{
  "d_model": 192,
  "d_mlp": 768,
  "activation": "tanh_gelu",
  "norm_place": "pre",
  "norm_eps": 1e-06,
  "attn_scale": 0.102,
  "init": "normal",
  "init_std_o": 0.0235,
  "init_std_down": 0.0235,
  "optimizer": "adam_variant",
  "warmup_steps": 408,
  "final_lr_fraction": 0.0,
  "doc_mask": true,
  "train_tokens": 334800000
}
MLP neurons of a small language model. Each row is named by its layer, matrix (up: input weights) and neuron, and shows model dimensions 80-175. Each number is 50 + 12 x the weight over its row's rms, rounded and kept within 0 to 99.
After each neuron's rows, "fires in" lists the words (lower case) most often at its 100 highest values on Wikipedia text that the model never trained on.

L7.up628:37 19 44 53 52 35 57 38 52 45 56 37 52 47 59 65 54 50 64 42 52 42 40 36 64 41 57 28 61 75 52 51 67 46 29 61 60 56 69 50 42 51 54 57 25 67 43 54 46 46 60 48 67 54 46 32 32 61 54 71 16 39 42 44 63 36 62 49 36 35 72 34 63 59 54 41 60 40 55 49 53 45 46 32 61 60 48 44 52 56 76 46 39 50 32 19
fires in: "has", "however", "while", "including", "having", "after"

L10.up185:50 65 63 56 59 54 62 39 70 54 75 66 49 47 41 51 80 57 65 58 56 70 41 75 52 31 42 57 51 50 60 52 43 51 47 38 46 37 48 34 43 37 27 48 41 64 66 50 55 52 41 65 64 45 43 61 44 49 47 40 35 56 53 57 65 38 50 51 73 60 27 47 47 51 35 66 55 65 50 52 41 79 46 16 69 42 68 31 36 25 50 48 56 54 40 54
fires in: "february", "american", "democratic", "america"

L8.up97:42 47 44 62 29 47 60 62 48 42 41 40 50 41 52 57 49 42 61 59 54 31 53 25 25 40 57 34 54 61 29 45 69 72 51 30 29 48 63 49 33 58 43 48 60 64 50 38 40 68 28 64 45 66 49 32 32 51 67 54 59 18 43 37 69 45 31 50 48 59 49 40 58 48 54 57 50 41 42 55 48 60 65 49 23 56 50 46 61 62 61 25 40 56 29 55
fires in: "not", "named", "votes", "noted", "never"

L7.up178:31 38 46 45 54 43 54 43 47 41 61 64 45 56 68 50 67 36 51 47 52 48 46 31 64 39 43 26 47 62 57 58 44 52 59 44 56 58 69 30 35 58 42 49 48 85 65 61 58 61 43 58 29 41 52 51 76 55 56 43 13 62 50 61 51 34 48 40 64 64 40 37 42 40 67 53 44 54 46 67 60 45 15 50 75 48 55 44 34 42 61 57 59 66 65 35
fires in: "as", "after", "at", "on", "june", "all"

L7.up325:50 48 51 55 44 49 57 29 48 62 41 59 87 50 33 53 45 56 54 64 64 56 54 59 64 58 68 73 75 68 40 44 65 50 54 59 48 42 21 46 36 93 51 55 21 69 45 26 43 44 49 46 51 55 48 31 30 53 27 59 57 44 49 31 45 52 45 54 60 66 77 62 48 51 42 42 44 59 47 54 31 38 49 65 41 73 60 48 66 53 44 43 52 27 40 43
fires in: "won", "will", "wrote", "well", "written"

L7.up269:44 33 49 41 49 58 56 60 51 69 54 56 48 54 22 46 23 45 71 48 67 41 43 46 43 52 46 61 68 85 47 48 71 62 63 60 47 61 49 51 68 78 70 59 39 65 52 41 34 42 37 65 68 39 50 53 43 56 34 46 59 36 42 43 20 46 52 75 44 61 57 48 42 42 57 42 52 45 38 50 36 43 52 50 68 76 54 45 62 58 35 56 48 56 65 54
fires in: "when", "where", "who", "will", "women", "written"

L7.up405:35 44 63 51 76 41 53 35 51 41 56 54 41 45 64 55 55 57 81 52 46 38 51 27 58 25 47 41 59 58 56 37 57 47 34 43 40 49 55 24 52 73 40 42 53 61 35 44 64 57 60 36 51 39 51 38 38 45 59 44 38 58 45 24 65 27 71 54 42 55 65 58 40 77 65 62 53 39 58 62 51 42 27 45 57 36 45 44 72 52 38 44 48 35 54 22
fires in: "and", "as"

L4.up9:39 46 57 51 24 45 62 49 56 30 46 56 45 46 61 49 61 47 72 35 61 52 56 53 33 46 45 50 81 74 42 69 52 59 42 50 39 51 49 56 68 78 38 59 50 45 57 41 19 65 45 41 36 28 53 38 50 48 60 35 44 29 47 15 53 39 43 38 50 58 55 45 48 54 37 46 50 38 38 59 43 56 48 50 38 53 38 39 60 41 72 52 49 45 60 28
fires in: "a", "0", "an", "1", "6"

L7.up554:47 43 41 54 50 42 64 47 33 61 35 50 45 34 56 75 59 50 63 59 51 46 53 51 45 43 69 34 63 72 47 36 77 45 33 52 58 67 59 30 65 49 43 45 41 45 62 53 31 70 54 84 56 32 48 44 45 46 63 59 28 52 56 37 69 53 50 36 47 56 57 26 50 57 40 44 53 69 46 56 44 37 59 50 42 51 70 43 57 76 60 50 50 58 45 53
fires in: "he", "be", "have", "though", "although", "having"

L11.up402:20 34 49 44 41 51 55 65 43 49 45 50 42 54 53 46 42 53 52 46 54 36 47 40 30 55 46 35 69 85 48 44 85 53 54 57 59 68 42 56 39 59 39 47 25 49 27 34 38 49 51 71 47 30 43 53 43 70 31 48 50 58 56 56 69 38 66 44 43 29 74 52 50 49 48 35 75 67 54 65 32 58 52 50 47 25 73 53 51 69 70 50 59 58 39 39
fires in: "has", "where", "who", "he", "and", "while"

L8.up429:61 60 50 52 50 52 56 37 34 60 47 56 46 46 41 61 51 42 50 61 55 55 51 38 46 68 71 19 44 66 42 46 62 62 44 55 49 61 45 41 16 49 32 35 56 62 50 53 55 71 63 43 68 39 37 58 25 54 45 42 35 51 53 38 71 47 64 41 53 45 63 56 43 54 42 54 54 59 51 53 57 66 68 36 34 40 47 44 73 73 51 42 47 38 33 51
fires in: "through", "its", "it", "throughout", "be", "though"

L7.up446:63 44 53 60 61 38 55 35 39 52 55 65 86 55 44 63 40 61 46 62 54 62 58 50 55 39 58 44 63 49 64 47 59 36 49 61 68 57 26 42 27 73 46 43 48 46 51 59 48 57 39 65 31 42 45 58 52 49 43 45 63 29 52 49 33 47 60 42 54 34 59 57 32 47 49 49 63 60 45 50 63 29 48 50 51 48 48 45 57 74 75 33 54 50 67 33
fires in: "won", "wrote", "written", "built", "born"

L11.up101:33 57 36 60 60 65 60 36 56 59 49 65 51 36 68 50 55 42 33 61 63 50 72 53 48 35 62 27 75 50 30 59 65 63 42 43 55 59 49 53 45 58 26 41 39 45 55 64 54 38 60 45 43 30 48 73 54 52 42 37 61 62 46 36 73 51 39 58 58 30 50 45 63 28 64 62 60 59 38 64 43 61 62 29 51 49 52 57 53 58 69 32 50 45 35 47
fires in: "its", "out", "during", "numerous", "it"

L8.up120:61 50 56 51 64 34 55 41 30 45 61 51 47 36 47 46 58 52 62 54 59 57 48 47 64 50 45 36 96 58 52 34 72 31 65 53 57 71 52 49 52 55 35 45 39 45 58 44 31 63 43 82 39 22 45 47 47 42 29 42 44 56 48 30 32 46 49 45 51 44 65 33 56 39 41 67 54 44 52 42 56 45 66 55 70 56 67 49 48 61 73 57 50 50 46 27
fires in: "have", "where", "however", "when", "who", "having"

L5.up632:40 49 52 42 27 58 55 56 46 39 44 64 43 54 57 40 45 37 67 50 62 41 53 42 28 42 50 66 61 70 42 53 88 74 55 66 46 55 50 48 48 72 38 48 50 65 39 36 31 76 53 63 45 34 54 44 46 55 60 19 19 35 51 25 67 40 43 35 50 58 64 38 55 46 51 46 50 53 38 59 38 41 69 41 32 55 47 43 63 58 54 47 49 45 46 32
fires in: "a", "s", "an"

L10.up755:60 41 51 55 70 71 48 34 45 53 31 53 65 62 37 47 40 26 35 50 50 40 52 57 25 54 58 57 68 54 26 46 53 52 43 63 41 31 62 34 54 75 53 56 55 55 43 60 53 52 52 50 44 35 50 60 45 47 47 69 35 32 29 57 49 63 52 40 55 48 34 61 65 45 49 31 52 44 43 59 44 51 68 40 48 58 48 46 72 47 55 46 49 80 05 41
fires in: "first", "second", "third", "southeast"

L7.up482:29 33 51 49 67 52 58 45 51 50 46 49 60 42 47 35 55 40 51 49 57 55 36 41 42 58 60 53 88 66 33 48 46 51 46 52 62 61 44 35 52 42 45 44 41 49 47 22 34 33 39 66 44 46 38 44 48 47 28 42 60 54 42 59 27 63 79 51 41 53 53 55 46 47 60 59 65 58 36 47 61 52 53 45 52 52 57 41 31 51 82 41 56 52 64 38
fires in: "however", "while", "show", "championships", "championship", "leadership"

L7.up613:32 43 51 52 43 34 56 49 50 29 50 47 63 50 65 49 28 40 45 58 52 34 52 54 54 55 45 55 69 54 48 19 62 57 72 57 53 65 55 36 55 75 41 60 49 50 50 47 36 51 49 48 41 35 39 40 47 51 36 46 57 61 46 44 41 41 46 36 60 83 59 59 66 54 59 57 56 58 51 47 60 48 50 42 40 67 61 48 46 50 41 60 65 37 70 28
fires in: "well", "between", "written", "having", "will", "however"

L8.up603:49 48 49 52 41 36 55 30 46 61 48 56 56 49 55 50 66 54 47 65 47 54 59 50 58 48 43 38 68 68 58 35 79 56 42 58 66 71 44 47 42 53 45 45 50 68 65 53 30 66 63 67 47 34 50 43 56 47 50 16 36 35 40 33 71 56 59 44 73 50 55 43 52 54 51 60 51 55 58 56 59 36 45 47 54 41 53 49 55 69 82 44 41 44 50 48
fires in: "it", "but", "be", "its"

L5.up469:50 43 46 53 65 48 49 33 68 56 53 60 58 53 69 48 46 57 59 61 62 48 44 56 69 49 77 40 58 64 42 44 28 36 59 51 59 61 56 35 50 74 41 60 35 55 57 30 40 45 51 58 41 42 50 43 69 47 50 66 32 44 53 41 64 41 69 44 37 43 51 41 52 65 48 54 45 49 51 49 69 62 34 36 83 54 58 39 30 65 35 47 63 56 25 30
fires in: "and", "when", "for"

L5.up296:36 38 52 43 30 54 59 48 54 44 49 64 46 64 52 57 59 43 48 53 59 48 58 55 18 57 37 60 68 66 39 75 48 63 53 52 39 72 53 52 35 50 51 61 59 58 45 30 39 50 49 40 71 22 37 43 52 57 50 51 43 32 47 17 64 40 47 57 54 73 55 34 57 75 56 60 46 55 39 71 26 68 39 39 26 60 46 45 68 48 49 41 43 49 42 38
fires in: "is", "a", "are", "an"

L8.up273:37 33 30 81 60 42 54 44 63 65 67 31 60 54 18 40 69 56 61 52 53 53 41 56 52 53 54 43 45 54 59 39 53 38 45 56 50 50 54 43 47 50 47 36 44 57 51 64 57 59 27 55 36 56 37 40 63 68 54 49 39 53 39 61 52 25 35 41 65 73 49 38 54 35 60 50 52 61 57 58 40 36 37 60 46 35 42 50 52 63 63 42 54 67 42 43
fires in: "june", "january", "august", "africa", "after"

L11.up613:36 58 43 53 62 55 41 54 55 49 55 47 38 51 79 31 42 58 58 72 56 47 51 51 62 54 38 52 71 64 39 26 60 71 62 46 54 70 63 31 49 68 48 69 32 62 62 59 46 53 43 62 42 41 51 39 63 55 31 25 46 40 26 49 51 51 32 34 31 44 52 34 42 35 71 65 59 46 49 57 53 42 55 38 63 75 50 47 58 29 49 50 51 45 45 40
fires in: "several", "have", "however", "when", "be", "what"

L11.up684:32 42 38 62 49 38 55 37 41 57 60 60 59 44 57 51 54 32 43 41 65 32 69 70 46 34 52 33 60 53 49 56 33 54 72 55 66 58 42 42 49 51 50 52 52 72 42 53 48 60 39 46 30 46 38 69 53 47 54 46 57 22 34 75 30 37 63 43 74 51 62 60 52 84 45 45 49 60 46 64 37 65 34 48 43 67 46 44 50 49 53 34 70 52 26 54
fires in: "school", "george", "schools", "lieutenant", "health", "economic"

L7.up737:43 34 28 58 62 40 56 72 55 41 61 60 40 58 47 48 75 49 44 70 63 56 48 34 29 37 62 65 58 49 60 59 72 53 45 76 42 51 36 44 32 50 51 44 36 63 62 54 70 57 50 52 52 55 38 47 58 49 58 41 24 58 47 47 35 18 39 43 46 64 62 52 43 50 64 49 53 71 36 58 30 32 39 49 57 58 52 44 63 50 64 46 53 91 35 32
fires in: "june", "september", "may", "january", "february", "august"

L9.up722:64 41 41 63 55 52 52 42 45 38 48 28 60 51 71 65 43 32 44 37 53 52 64 52 51 32 52 18 64 80 52 41 35 44 58 47 72 62 33 49 34 60 54 41 53 50 48 30 83 41 50 56 54 49 50 30 42 40 68 41 57 43 31 43 20 44 50 85 57 66 75 59 37 51 67 66 41 71 52 44 23 44 75 42 51 66 64 44 44 47 52 39 55 71 41 56
fires in: "school", "chinese", "schools", "term", "children"

L7.up145:48 46 45 53 48 53 50 82 30 45 60 63 78 40 25 49 43 42 47 55 57 54 51 79 52 72 66 57 69 64 41 45 36 45 48 55 39 61 34 35 55 49 66 57 44 45 61 44 47 47 44 48 41 47 32 56 68 49 40 33 48 67 43 65 39 59 44 59 66 66 32 48 35 39 49 58 41 49 21 47 47 53 75 51 59 49 52 44 18 35 56 62 49 47 71 60
fires in: "world", "of", "championships", "championship", "champions", "kingdom"

L4.up670:43 56 43 72 29 50 56 31 43 31 42 48 48 48 48 47 36 49 59 53 60 55 47 29 20 48 55 50 61 57 37 46 65 83 66 56 40 54 40 53 42 47 66 41 67 49 39 58 45 61 42 68 53 37 48 35 35 45 69 47 57 45 45 39 68 51 53 40 76 83 52 44 47 62 47 41 53 60 53 60 49 30 55 44 23 67 49 47 76 63 45 47 41 64 32 31
fires in: "a", "on", "an", "at"